{
  "num_attention_heads": 6,
  "vocab_size": 16384,
  "rope_theta": 500000.0,
  "init_std_qkv": 0.0235,
  "beta1": 0.9,
  "beta2": 0.95,
  "lr_head": 0.0123,
  "batch_tokens": [65536, 131072, 262144, 524288]
}
MLP neurons of a small language model. Each row is named by its layer, matrix (up: input weights) and neuron, and shows model dimensions 96-191. Each number is 128 + 24 x the weight over its row's rms, rounded and kept within 0 to 255. Numbers have three digits each.
A block is one neuron, or neurons of one layer that tend to fire together. After each block is what it responds to, as a language model described it from the Wikipedia text at the highest values.

L3.up264:196132137126123126081125122143138113145109145176117086137124130132100139114104136163143177122151175120126103147148112116121140126098113152129158135143112148137133114115111146117123148112143107144119136114134155130135158112135096140066158119122094132118130105144149101114155126118119163139
Description: Words that open a verb phrase after its subject or main verb, like to (decided to), would/could/will, and were (there were); also United (States) and the ″ in coordinates.

L6.up129:123125094169099166086127147145122091105140127146166130145145140136147142122154135114114140128098172141140134129128154121139161114084108121094149104112164123185138123151146146150165149115155111141121131087094156134133129104164106123111156123115119149137136134110116128106172145115105115131
L6.up324:151094112138127163102133129146149133102115117102104141124145169140152141166149110075099150151117184155150158111137142124162165140027118117095117087131093134166130122143162107123133153108129092159106146109152163099113158141164134130103094135123124116117138114115148136105138116147121105109
L6.up405:151130166132108169099129119148117119113105165117124121138132133128136124149109140174123113151118136148124148117189072152174146129042132138113090130107116132168065120144132121124112152107132092154160128118150149175136188094145126118119124161129151125136153112119144131058105120131131084121
L6.up470:164111105145142137114108133133140082130106146119116124101140125137133153108166107146136111140109158131139144140149173106126136122086135114056097098125121140120097107172151095117120159123116092131119170110125177211115156103131130145125073164097129154151141125094131130118138125152115100139
L6.up537:132118104159118138110137145123141122092107110113131119182120120123136148112164109086125125140150173150104114140129160123134130125140093130100139059152155129123160133146171132165144127129118126119147178135157139086129156137167162112103107118149098130142132164099126136132163140114117099120
L6.up575:100148105183117135075107134164146092102187163084119116160133137121124115113103125189107179121133163170108139134162126141132150124047094140117133118139135153170104123124120127141148144131157100146133146119148103137115182115151149133099119152099120135129141137097103137101142135136111114126
L6.up706:167063100119144120143106123128170157114126095153092153132104190135156126185148111082096151143118138143118140132176181139136106152121128153131129108128109110158135112107101111073110120144142096149144108156182137075109122126125088105105078159134131133114127119138136130109137099121130146126
L6.up707:118118108148107177121171134128116086118146137110130100110127121141135128151187137131107151122156090124117124123107147117105143115131128119076147091137159109111169120136157117190168141096099124119131166115162142088135096088191127139128125130140105159115149164105111129160169157119124111120
Description: Sentence-initial "At" (sometimes During or In) that opens a time or place setting, e.g. "At the outbreak", "At 21:28", "At Porter Hollow"; weaker on mid-sentence "at" and table digits.

L5.up64:135120128130133128096168135098120135116138085147120166148126178147167116083140122116097125121126166118139113142143116107114133104124115128135127103166120141124129101090123141118123126119099119142169126175124097116117141131101118115073127106115097103132143109092106067086155152094119078144
L5.up417:123116118129120149098178122121132100133125081138107124150127160140168121123164122125120143170101114110123130131109144151131099208097094186177110143138101154122128122113107171129138072117120129152117144093140086110131163149161168120136137144090107122154126134109140095134153124076112083122
L5.up423:123136123128126103104119132125144141114131081164135170117138215128143182143117107103116110119152145119153114118145140109121157133104084117191153127134151092121133136071142115116114098118127142131126158145086114126119153143095102133147138082121139136141158112110115105141127145106161088133
L5.up479:071125111123122129125148121061127132125117139127128172135132199133126154097138147138102140085148066130139129169099135142103145158145101117162115156147127122067137122094143113132133079117075144109107095139102096132129094122139127115122125112129070133130162126103096089126133175140133126156
L5.up514:134081119119121138110165115105154148124184117125103116133132167127159156148142150109124164143133124113135134099097134143139162160173104120185098161137094121122123124084126165124142104111113134135127094163167106120120144110085100080106134134112126141162130138103109104157129152122139086143
L5.up521:115120116139124117109199127120114140120166080163088146145127171145142096112166111137121119154123139100131115157138141095129123177126064135141114113138097134116133123120115159109119124131107116142110171138124095121129144095109098129085133092124130069154136113108133109070127121099121130137
L5.up648:124101107113129118088100124056164141120087100158116158138122143122172161121105134122133160102125099120144130143113124126111119197122078130155103176151138140127138132084126117122127103122085137127128116131139089112121117118120114116139098109111106111153142131078096119165156159124151115120
L5.up749:160108116132120135121131118101119148128146098171120114127130211151158132097138147153106155091125135107139124110132162129115120191129090146151145160143159079117143113089108161131137085110129142141137108130146087106133145150095127095098141122100076157179142116105118113116148110120140068131
Description: Fires on the apostrophe of possessive 's after a noun or name (city's, band's, Napoleon's), weaker on table header cells like W.

L3.up535:134134138134136128124142139138121053123089140100130116127151091147125144172141118128126111083119096139091115138134154121118149108115099166079153108083134125118114168213146137125130128131133112095103127093107111136123144191147129144157099105162145134144154138106087135127142098131078180111
Description: En dashes joining two numbers, mostly year spans like 1930–1986 and 2011–12, also scores (0–1) and code ranges; weaker on scattered linking words such as used to, under, later.

L6.up6:098121115145146135130167136129100102089126109133129160167134135136121150129142117124092142091126120106139124137124161132106152113053086092088144081145164128098158088134166141127158145146168133127143147107090158129126151173165132148112154108116113101121131124111128107171163132107109114162
L6.up56:186114123153107155144160141127139069144135131144115112087131109151133126127175095101151098114121092137119124097159186124103117119128102085098138108110143128133156138147131091160151148137128117123096147073102162165137149114164125122133138153113135137132136137125128113133146132102119109152
L6.up112:130124094133162118148117133117127120164114127151102122175075080109072139158127102089120099144109073148134127130123141139120095154133120131151115141125097123084144132143112129126134127126097165106086135088118143121115146178135062151149120095133135155109073136123114115144160148162140107132
L6.up167:122115132141164108161117146105125133168118070191132134097126088130135106121163124088145132136119139117151117106111157143111145103140130072174120129144141136106168165123106134124132146161152167146149160109121134129127115179100132141117146127127121155126110140139172122135142143102131221129
L6.up359:132129089138132135158096122152117105154154128128104169106159115145122110145127112078123152154085092131118133143142163116104154135069167138109132149106058139095111144155135117073115144118160131134137129055121114132118121163102133111141120153128142121111160067092167110129141119114128146141
L6.up510:105124075090118115125114121132097126122114145139139131139140144161138130114167132093133155138136147152175144125134110137107129122136153123152152084071141112132158137176097108136068152134171091117134109086095121145169121129068115137153137116158158131112146118160185130131172136145140124132
L6.up624:156119137134133124179118138103153110131114078174102121127106165128140097130132107045141125123111103109144130116133166145127121142117120135124136123117115116110159115122096150160148142104129149129167131116140118082102123187071140110134121100151137117116140093127145096191161135133138114127
L6.up673:181119087138130112137106134124146137155122122143104109138088121136106099104133102078136117131112089127164129091146133151149148166141148160119130107120056148152137166134101113102108115128110142128099130128188141121119114175143103125141100105151133152128080125141121124144138128159136094105
Description: Chiefly the apostrophe of a possessive 's after a noun or name, as in club's, father's, bachelor's; weaker on hyphens, digits in tables, and first pieces of split words (nam-eplate, clar-inet).

L5.up182:138136139133119119184154144141164143137098149110129117121117180130115105145099133078122074133138146146133130138144117148156111115158125163123156086095108119123127140138139094149156116134094139112146095134098146124118081119137158120100087142169118094104126119136139131120125115183147195119
L5.up236:109180135137133115171139142142109150128091150111142155123125144115106085109134111098116107138136115151124130116144122134131126097120117132077133103118102139111119112129140138135116116131159122118146161095144129135136126149179178143129138154129102122079137136165150159085113123128111127136
L5.up433:149148129126130115155095144175140115137146120134132103132119123127167117121108129102115091143128129133110117131150146162130094068139129173164213140107141089127126132102097168151115110125089144115123067137108106113132107157149133133181089154150134125128124112110119104129146115180119102116
L5.up439:203083130123119157131146137169163156140113131139144083104112125115159118106091155072147096153107100146131161097118115158137113116150075146117120134103147103202123136128138111149156128125097141141141137151142167114118127180117128124147104150118127174097139151134150159112135114135117118098
L5.up503:126149148117120131173067141149164135137113107128147138091111155128122088104144148067127100139130068150150138074133132169143145133171144147148169117114157118122141133073143116153106071124068158139135081147130132122137099168150115127151109124137095136123153130124127149131121137184146122120
L5.up555:106137138117125130157119149106142096132128103132138181097127157148122140091167164096121124103133128130151112128134149149100140153157119133137170113131119093096144127118143127151116121114108177135135130112092103128141138142142128160160154122111082120154158105113122099130163173098119142124
L5.up645:115149141131127130142122133163099150127128113122131150106128191143071112127158114084145136104136105125162121104154107130144126129110080100136160099113118160144144133161142077119129086126132132150096143107141120122142129118196129120126123126148097132121117124137147168088102120126140137125
L5.up741:144134143131125126143078140133139131143144146092135126119106186126098102100123158120124099096120103152123159066169113151152105082119150129163145096117150070118118134115140089159105108111097142139164119138134132120130072144144142155182116075130089106126143138110099167113149126184134123105
Description: Tokens that open a fixed continuation: en dashes in scores and season years (1–0, 2017–18), the colon after "Summer (DST)" in infoboxes, and function words in prose (one of, also, regardless).

L5.up58:162104114125128111146151135130120137137119097134126061133130143124147099112097142091119119133119122136149147130157110124148095166130097115148110120107134110129107129084114168127111143113087139124111167119132079095118146134122200170151122135112170117131101117107156138138160127138124148102
L5.up117:161117120125105120146132123131115160137116158086120134118109145122133145105100146075148067157120077156132160130101073138151096138105123153092114106096128143166122146110170083114146098120116153095147065102136159121123134129154115128103102142143084098104098135125149165127132121156152152115
L5.up232:145110122123119128147131136166138127143097130123122113138106116124131125138132165121112105145105108140125151098128066173155076096106121143118114122102110114135115136132149103136122099120113159135128139092149165115129099128172111112090117105129165090137177126129136140125137133131137108107
L5.up299:157103125111115105188109122116155132150088124103121126111111148126117167139142162121147089154119109142145161085141090141141154183140136125141156121092145148160119140121137134128107088107125147117182111092111135106126119116099123128149087127124125111174124118146147161142131171110130143112
L5.up326:113095134120120134133139114174091121138136128119126088115130133130119145130133154118118083134121081132133177118130098137149154156085091122137063127104094146161105142147128129105119122109158128145132173059155132124137181116100144133112151160082217132160134125116147140075142151172146076113
L5.up373:118106134112127136114138130081170140133104104149132136114128176125170145122140140083131146162128111126141151114161104145139094161166148157146099129141129202166119123064145140128136115110055113133160117173086105114118127128085089110143205155113122171129159135125131138130139136167139115117
L5.up529:120105131127117116138142121112115123142117123119108124125120164146119125145145179121138085094122079133134147140143073132145185184076087146120107108111118129126125148157136103122125074105128139146150110057126060115139188115181160133093131100118116103150156122099145145153132122122139107114
L5.up585:110085122099133114175074128103145084139118148088119127096127161135134122148129151134126126136115063141138147121132138155126143154150148183129094113088136124134111144112140122123129134127119123131159124118112132107132129119129121158122104133111158129152167110122163121172140140137127127110
Description: Connectives right after a completed clause, chiefly agentive or means by after passives with dates or places (patented in 1853 by, began in Warsaw by), plus comma-and/while.

L5.up11:077143132126125129159212135160120149127147129119146126126126089137104088150159123132112114144134119118130115102124105136112194070118090128088171113115123141122143125161121117142133111113108135138138105158135151131145122139172124146172139093146163150116137124152147147154106143090106063133
L5.up61:159155133130133113152097134139129148125121134082100137137131087140142105148156117136117127141124133123126101153156085142127089134145177177119137084117132073126143136115111064140128113141119125142143125153188197120131128096168093145096115111137089105082117114115125111124123086119127152130
L5.up400:149126123134113131152090133149143121144117155103141102107136109124096103149110147153153142161116063142125132108117110168137146113131137197122115134092132134126130157176119123163140124142115147122113092066134114122138163138137140106137134119144127174110127132165157153158120132127114144109
L5.up526:171143122147127109087128130118126150122133126138082129141139068137123101126124114137172143143129165106130130119167084109141100102080101160126101144133126145156138145147129098102132135146101097144130111139127146126116131063149136135123137129128150115100085118144129151065133076163133114117
L5.up564:186109150124138147164093131129116081134111142120134146132129077138120075154133145139126113109138148129142146137117123144137124124088138148168120127094140113134121136170116153130133144135114102151105145124100132134138131119133197159124108177105161112148101127161156143147123102133118130116
L5.up663:076175130133125126119149144101118132131093162133154142126120069129120125171116118162133127108143125128133113100134095138135135091077098084134165101111119172122138142135151121134157074129139126107131187170080118126129145129191182122141153138147062109088114146144122165112108129136112157125
L5.up685:139143126132125115128059124149102117128140118107104136125119082138162108127170159191087147093106110124131107125138121121130085129114130139159161139105149054079139130123094100152117107127112135127074122107099052112146108105129132092185107148130148105147118127151117127111155136096127149116
L5.up758:157120131134115109091144134107130136123149118121105166126132142135155126128150126149168119097141173122155107128139148128129087102096059146127130155139152161124143152131131104104143111155118128142123135103051099131116132095159105095186134122118124104145102131113129131125141128072118207122
Description: Modal verbs and auxiliaries right after a subject, before a bare verb like be or have, e.g. would, can, will, could, not, to.

L5.up36:138127127132128135114153115125078144130124123090134169126135108130091105114122143168142136067138135127128149120152129105137139137114082105081174093135131137130113131115116139130094108110148105153146117132145082135138137100136183133153108099100099108132116150125102165128124141154118147113
L5.up159:128123147113122122137153113149131133125167103136119132112129107136177115158134129111112089149131097134149126089108085118122167133130134147131174115104128125164125133059129143118127101099180110121143152195097111123132151143125156144152113095092117158159110128144147144127112138125148098127
L5.up175:132118119121117154141101128136114125142159148117105123121129127137125099139154160158138157160100117130121194123154105149139118130071156146071088116078138078164088129139132135143089138100139097154149113094181129134142144152138138119136105102088141097110140132145125158108140147137132039117
L5.up189:100099139129119129137130126109115144139092145132127094090117148129141159127137164072153098082136112132156147099134119135143128139111051136133103124110130097168136142155148064130148095091115152119140154086142125118135177140144149158154186130134142148139144134128139165139132160171151100113
L5.up370:114125136113132118128098124134113154123158100118139191112130144129109112120125137098099132147125110134139147125149109122131142139084099152096091093122102114159121127082121113138106081106132101158156127117130097129146163136144166186092184102082098096118116134138140170139134119153129111110
L5.up506:080128125124128126106106136100124119134176125116117123125131091138152141117151145106149081122123127107113133126160128127128140119089111200155127108125114103144121148146134128132124123099117118114124117106078136125139137105166147189133126122128111133162103124120121114055153117118112090109
L5.up707:085123130128141132099129142170144131121121102125111175115132135138116124130158128112108155128124119125141116152138122143120116124105099125105124083140115127130136130071128071150143159123144099165130163136097093126133142097191137136070152087092064120125123135134120119133140138090110151119
L5.up738:116080125127115119109064126113142116140141106104132109107127104134113132108126167123111108127109116141112152119163133137143149130085107166139112113139181154153112138127129099146092122108129137151137112067107094123129192143155121138167118113108117127129120136104118145114151136150103155101
Description: Fires on "Born" opening infobox Personal details lines, "by" after passive verbs (signed by, nominated by), and "and"/"while" after commas.

L6.up1:141104183129152140119136126107154110126182127106134129119117132123143124090117118101095097119169157140140147135148152131148068154124112136099126094150133154145113081121187127146117119092126103136156150133109145077103159095116136148127099133145111122152121158124104127163148135164118087125
L6.up181:161098071132124125108107124124149109163152149137113102123146093119088146063093127117121160132144098157112134146108128115114091119127123142131086179135129147170124169115125106132145112124121138124113108113121137133121145109187107121130109157124134119140131151170121134122149139147124092101
L6.up303:123122093148129147141155125154133197165124141142122138132135135122133128083116138089115112127141142151113141093123107084151104134103099142070134139126121144133113119142120118176144135095123123121100150126172185103119148081133077121127123094109128155159165125139105128121159139187126136123
L6.up376:117126198128110144118115120128142119129117143108145176072152098112148184126121116047119146156122138153129137127159127102150124103092129134104101145137149129140126126143193127094156128119141149126114128110054177144114160148114106140136142141137118104110120119127158138128135133155122104121
L6.up410:121111119136128145118140125147140122084105131132138147118128117120151138096108117073100151129155062155126134128129130115136120120113117144068118115134131140164140120111140146153154116109129113120087125105113136069124172141143082086130131117147126146112125149156133122146154152152129087125
L6.up420:119086159145122164129155126133121073133151141109109075099132119138126132117140127130109126110143057150114137137125154056136082090085142142113123115123117125154129143112127112173179137117129109135110121055163135073128163109175121127127071145122121105143147130131142123142163147121129111137
L6.up473:161099144123121114131099118131156146119125122111129153071147132124141122084140126071116144142124083158139145138177130141159125152082134153111103137120071146141118153123119139104126104115160126138130108105132121085111173141125129129122149112111133105083119131169164134108142120138127085108
L6.up691:114091093135135124131119117117129165110112141099129085078134156128106166153099144112124200114143099164148150136095125077172138128085128133114119084128129099166117121122136134177156116111134116125137115127174169093119152149144155171111117073136118144131149157138138132154137148167126107118
Description: Prepositions that open a following noun phrase, especially sentence-initial With, because of, owing to, designed by; also stray census and sports-table tokens.

L3.up630:159144122126125097192090127109125155129118143099126153137119151117174110130146128138121165134082138128116170199070132123100114133102106138145090124096127131129133156099131132132084104149138122144101126109122075142129150160133123112089121176123124117111144134143144119144050091128139149145
Description: Mostly "first" (also last, second) right after "the" in event or history text, e.g. "the first division"; also be, been, have after to/has/had, and wiki headings or table rules.

L3.up425:129123098120113115105145172122144134171157135107108134144132109148131169142109092112123120127137172140088163138135127109123129140138151123150131123146134099108135121113141104141139119149114137113110149143164148065107120138133161124129134135084163122138094092130116185133077135126121117138
Description: Prepositions that open a sentence or paragraph, usually before a date or period, such as In 1980, From 1887, During the, On September; sometimes the first verb after a subject, like spent or devoted.

L3.up35:056090135132135119058150140135137098147118103136128119136133123153110109152104115084125089066135087128144104129138102103140145139084130100115189124095136107129145077130138146127172134131127150117151119073127142099127120139107140100133123083120136147105125134166145145131162100119189144105
Description: The word by right after a verb or participle, introducing an agent or a means (arrested by, killed by, target enemies by); also score digits after a dash (W 30–10) and of after one.

L6.up347:136080148121140129124136124126131155166085103104117144128125197127118101133113126111133098113136154119132145115116148151146104144116138177073124114147081113181108117105161142165152106091106116140183135127194133059100115119110127149131093109151117107145088134133135142170155118175134095097
L6.up430:095124126135120116130164124156139187161072121121156105187149165111025106080107100097107148119143153131129133171071109156138122143127118139071159123155150149123120131132138127139112122109105127122071138150134192128119136137133131100145149097181124096138103138140125131143126132130137101137
L6.up502:115127164122129137111128122131129176138136134134143102070135134110100136138099090090129158142121151137111142148130118151180122151107140139089135107102090137146092108144143150092116140115140077124163137169125171100117170180082092161117085078156124136160121105148157139136104138164135059135
L6.up660:089110168120147119128121126124143160113092113130124116196134185121110119057108117081135166138113140112139145143116089137159110123089129154128122127142091162130100143130119129126119123098107140143150116141137158139117157187099133145135100114147138167124118086139146126126139142179136082117
L6.up674:107105113119162126133111116124133128149158136121137142149129110115116142116068123098124105116125100149118143122169110091126080138075144130092096182130123115150091168125125143156140099086089157117110106088117122091104140124123119141152110125137136154130101147142103126130154162154133103115
L6.up721:073110147124122129122108127120124058145062121113135163102146057139101137056144167178140134131129124091149138089100111140132164129098109138109113129154183084109124138139136124137143122108127142140121155112092135152134178085138146163124113125115125113186156122125118140122129147161119132109
L6.up738:090126113123120137137129129134121109095128109152112098106109156136144091107107158126111160117131126070131144125114102129141128161093099134156151125129156074125095097120114132149117136089102113140109174127198131136124150130117120139142138113111131129094131128146070113143127164174135100131
L6.up741:070131159136139122118122132131136102147103106124129084146126171133117145077159141131129158129124192092139134139112099122141102120088123130115123119135180101128133138139121124161138131101098115137123139118159182157119130124109086138149149109093122137119137090110122131137125142158128094120
Description: The word "by" after a past participle or noun, marking the agent, deadline, or means: "suppressed by", "directed by", "copies by 2008", "marriage by proxy".

L5.up131:115131134098134104133124065133188166078120110122112170125130127125151102110131173146128151114133128111128164137126159153126142110108137128125110114178123140118064168110166104129179134122129152132124125116098116155144090111160131130129132123105115134122138105135103135143099079131096151188
L5.up195:149122119124108126143109108145178118059133134094130127107134130154136122089142162122132130110099118128119115127124142103148171127110122135149160160167136132145119138098166104108161087116129126145152128141099118191160111159149126123115107129131119129124145094151077112157141097139154149100
L5.up249:143131095108099093135163116102172164113140107133082153069126115097137131100142143149106125069125103117138149131127158177117146128127154119132064093155126124090078139149166142140173121097142147136126133150140151156187107073127129124110130134073112125128126119121117116143111106116126146143
L5.up434:121152115100116100117149100086156192155138109097088152048139122126132134116129170113100118086121108101133150113127158167141139126130135115129105102158131129092084164146142149121181113070143126159134142133136142122190089125159129120133123134086116123109115144109170137134091120131134123142
L5.up528:131168089139118100137163125110127133123130133103116115096096124116185135121174129101124131099156186107123164131112141148165128140134136112122118115096138132152133137116169135124087117116149176168108146142143128121169107152126148134114125138076113122112118128133162115119156096132149162104
L5.up556:148139112110098071180132126129170175074131103128101164071133125111148130091126156186119126081143105131154131127124140120174128122134142124138108088171122113096130140117144134133150135071154144173114138140097136151157098102170119146120134128069104125104125123121125094124073111139131147154
L5.up646:118144133113102090175134122116134180085129124083123164052128136108162117090136166159113123081114113151153120131121139110202126123153139123122129121144120126116129156110151110147139130074170144179126134137090155164134108114181121134121132124084124131106122123110127103139090121134122146119
L5.up742:158105068132095079156141159102153135088124127119121138104119117100165156100146134159118117122138124140134123135134155152172137135088125127125096105162120145120098138117140116125120108088137170132132140176135114182156109105102124135113125133098086130139119115117181106122160103118131147128
Description: Interior digits of years, decades and ordinals after "the" (19'5'0s, 20'1'0, 1'1'0th), plus newlines after article titles and hyphens in compounds.

L3.up233:090182128138132136145111124162122105093158141124117129149132097113203114151135114150105094144153144121130146152130072130122092146109140101102047130079112110132116066191140130124135143122116096088149124101118108130118121167077125130105158125132149112142127129126172174125129143124162076114
Description: Prepositions and connectives that open a following noun phrase, mostly "by" after passive verbs (suppressed by, discovered by), also "Education:", "while", "of".

L6.up67:151158143133117152137151135156128077124176103125132112124157090139156077142150138178115119119135130099143124128157129113128110158077109111124142139122119131082123113126119129167132142101146091155067118070165137139135118146114081108151138106088142141134144118143116117130136124087124126132
L6.up151:099127113127148122136160128134134080071177138111159144116143158135148124118155139201101155084166136166113129110170139141099063084106136097167129124122145107152130123095113139139133096113153094133145097107147105136140129123146185096135120098094123127094149163155092124116127129104126095158
L6.up278:152144151121124140159101132115121093132147112168124103122118065145121099068131146105143120122092076067111128120156142138096117149128117130125140146116187106130141102130093137137126132095125141124159150124118152147131093131067095175157144135122145104085099118149083102151144147154124107134
L6.up335:134130138118121149175117128139127122184134117126161131079137126136100141130143148095141076128121085115160140128130115154110152181131140110126128132101179104111112127126138123195106134099122130132152116069140147148133134080104116131159166096080134123111141128127146119142123129118127125119
L6.up446:074150184109142123106069132116139105127140151129161156104127118125157075146110132197136133121140147092081136154186111098128086133111148126115122135109148128155076104124127135098116129103139071156165127158119139158133139110081142159134106133098138163097128115133099120112105128167115109140
L6.up450:150156183137141141116093133149148135158170146110151152075146144129125144159149102122110102143145171163108117143180130158125141149133133165096134108125142155165142123123142111129118119110178100122118145132079151132129132166149112126140150110082125135135114144135139142114117109112117123123
L6.up722:136143097118157117138110133146144126150150124168139148126094146140093104128125122134093148129123163127107125117141145099112094120161114104084154138114161113156123091105102134121100126135158077130133111156092152123134117119065074131130173118101131153175171110163083120119130127137120126170
L6.up739:094142154115153142132149126130153142131171113142148122113131118104188116145096128085117155139155098156111132117138110109128074092111107118109130158122136115131125107105106146165129120086130101128093135133081138106117153133118107101152156126064125167143130145167099110142136164135129133141
Description: Function words placed right before a main verb, mostly infinitival to, modals and auxiliaries like could, would, had, plus not, always and similar adverbs in that slot.

L3.up754:138120127128124117091192115095118155136138118145113154131117109141167142135135130078128130128116117119144120161141150118137121117146096119146164135135113096129146092134128140122112145103183153142154128120134111138122134107107113096090121098128137162136108131149134161125151144103162100153
Description: Apostrophes forming possessives after a noun, especially places and organisations (Japan's, the nation's, Rome's), plus leading digits of years and numbers.

L6.up174:122139084158114122167129166154142122145123105144116132145100091135136124182164111079119127129144158163128113108078155130131171128147123092115117094120142137141206129129117138165164152132126146105137161102114172111119095160128135118119101092119127140111128130093134098176175117119112136156
L6.up216:115155114147153107127134138126125137124115138150136149168098095121130167180124096060107089143114164147143109130102129148134156109193128139134151097120118130119155144138136122094133124142121158097108144155104128127130109152141119099123118064187128133145043117116131130138124132128140088133
L6.up298:101157153127135097106116131116108138115126158117114146164100122101095153152121074213128135131136145122148107163111114113132125101191131122078106140155114134112113161139155121085098151140094129101135140149124144133119144184084120133132166127157146095150104113125145152139106113129138120133
L6.up343:179163158147147119119137140109133126072121151120127095142103119111119147145187122113122133149139147143119104092083114139126120107222126150149128064126122114106185129135137106132134136150115135094151152154166152113142119146115123138125132120121116136144128148140146131129125114104138156129
L6.up406:130177117150135139115158150111146143091140149132107121146108118114154116172147089102146107146168149142113104105088117125134119147183110138153160097130157164130165102121149138150140139168109099105121158139122174118140168122161135138125146140153103155127134159117087107167121141108121157177
L6.up566:148148123148098136114107136137145053133165154126116108137097139120107152167130104130108143138155100150131122112135165155110119139138085122128128107152151134128169100134155110116132145120114132111115135122089111109108137118113130118144131191108124165107105178080086115144154134130119162134
L6.up582:148144088155134125110110134137136153171133156129111104134114151109091119133115116141133146122151138157119107116081127126124112106201089161113137141136134115130167128118128118131174131153106135096056158161167124091139125129192128101120139123125116128136123176125101143149131137095133148133
L6.up729:144157131137139114109144140120133138084113126124125092191100115124142115104112116105112155120155134139144114164087106165132093106191095124159133080149146163111168126119134114113123132146093119113136144153156124115137128143117127088121104133182131160154123158122115123157122132125135180131
Description: Fires on tokens that begin a new clause, field or quantity: verbs after a named subject (described, gave, told), number words before durations (three-year), table pipes and infobox line breaks.

L6.up123:124151106163159113118142137158136149131111142137131152078145113125118125119127085105110156120118166174147120132144134119148122122098132089081131093094087149121111141146130112124142127130166123126112157116144156162145154208150124185115108094128134116135132097169163143116118133134136061136
L6.up304:143164124147124133119147123171130125136171145125140117027146124119148127102126109096106160124124120169140120140171148130121100101070139114041155144108098160116122118139122141135126133090165134117131121119111169105126129176116109144129116093096131101136143113122154131136144132125125055128
L6.up389:158164110152134127099156131154128148116157121141151153079128171128120102104124101094122119097124144143101118118164149123121078116092122117067177124123043149136128130121122136114106108107181134129141127117112090075136112191139110137121171144109126095123145144140137140123147119124135107107
L6.up440:148130112151141132122123122148137150153112134120121164061146133131126159147133097076123131129087124164144133113169138173177140147058137160077147123116053142152133165144148121129142118108167138121119106102125176079114141171175114156127136112153131086100124108131164145108144123129136078098
L6.up504:131147129153148133150150137168125097155082133129166135110151088128084145120116114046120167135118160148131121123205136146120159135109135107034140101121154114142128133156161132183136120124145162126127154062126134148136149186164112153133098125111125131133131128130163122136138126095124132115
L6.up550:123157203153140150135170130166123113143160132104148110065144141124084122134149098094102162140112131184117131122166125114146081139074134108143159095116085142098117121148161109155113139099160137135128144064160143151141118183135109152151146127124128101088121122119148132116126123127139103136
L6.up565:136125140124151126142162131134129196118101124144161149087155122119128148116166100053140154141127163126141145098140126108130147151089125095108122133126106142123123145160145131122115131109152159135119135111141172192123148197083119125137138142124142138109132085147167142125126130166130040129
L6.up748:116144125144113127110143129164100132130112108138153098047156116133120148095155097135122104125089142110173132109115126131139167102083106105049111110138120124099119153158163088099128153125144161122112159095134166158126130165110104141142147184125145120151113111145184153116120106123131148091
Description: Tokens forced by a fixed template or set phrase: "):" after "Summer (DST" in infoboxes, "Preceded" in succession boxes, blank election-table cells, "of" after "one", "such" before "as", "al" after "et".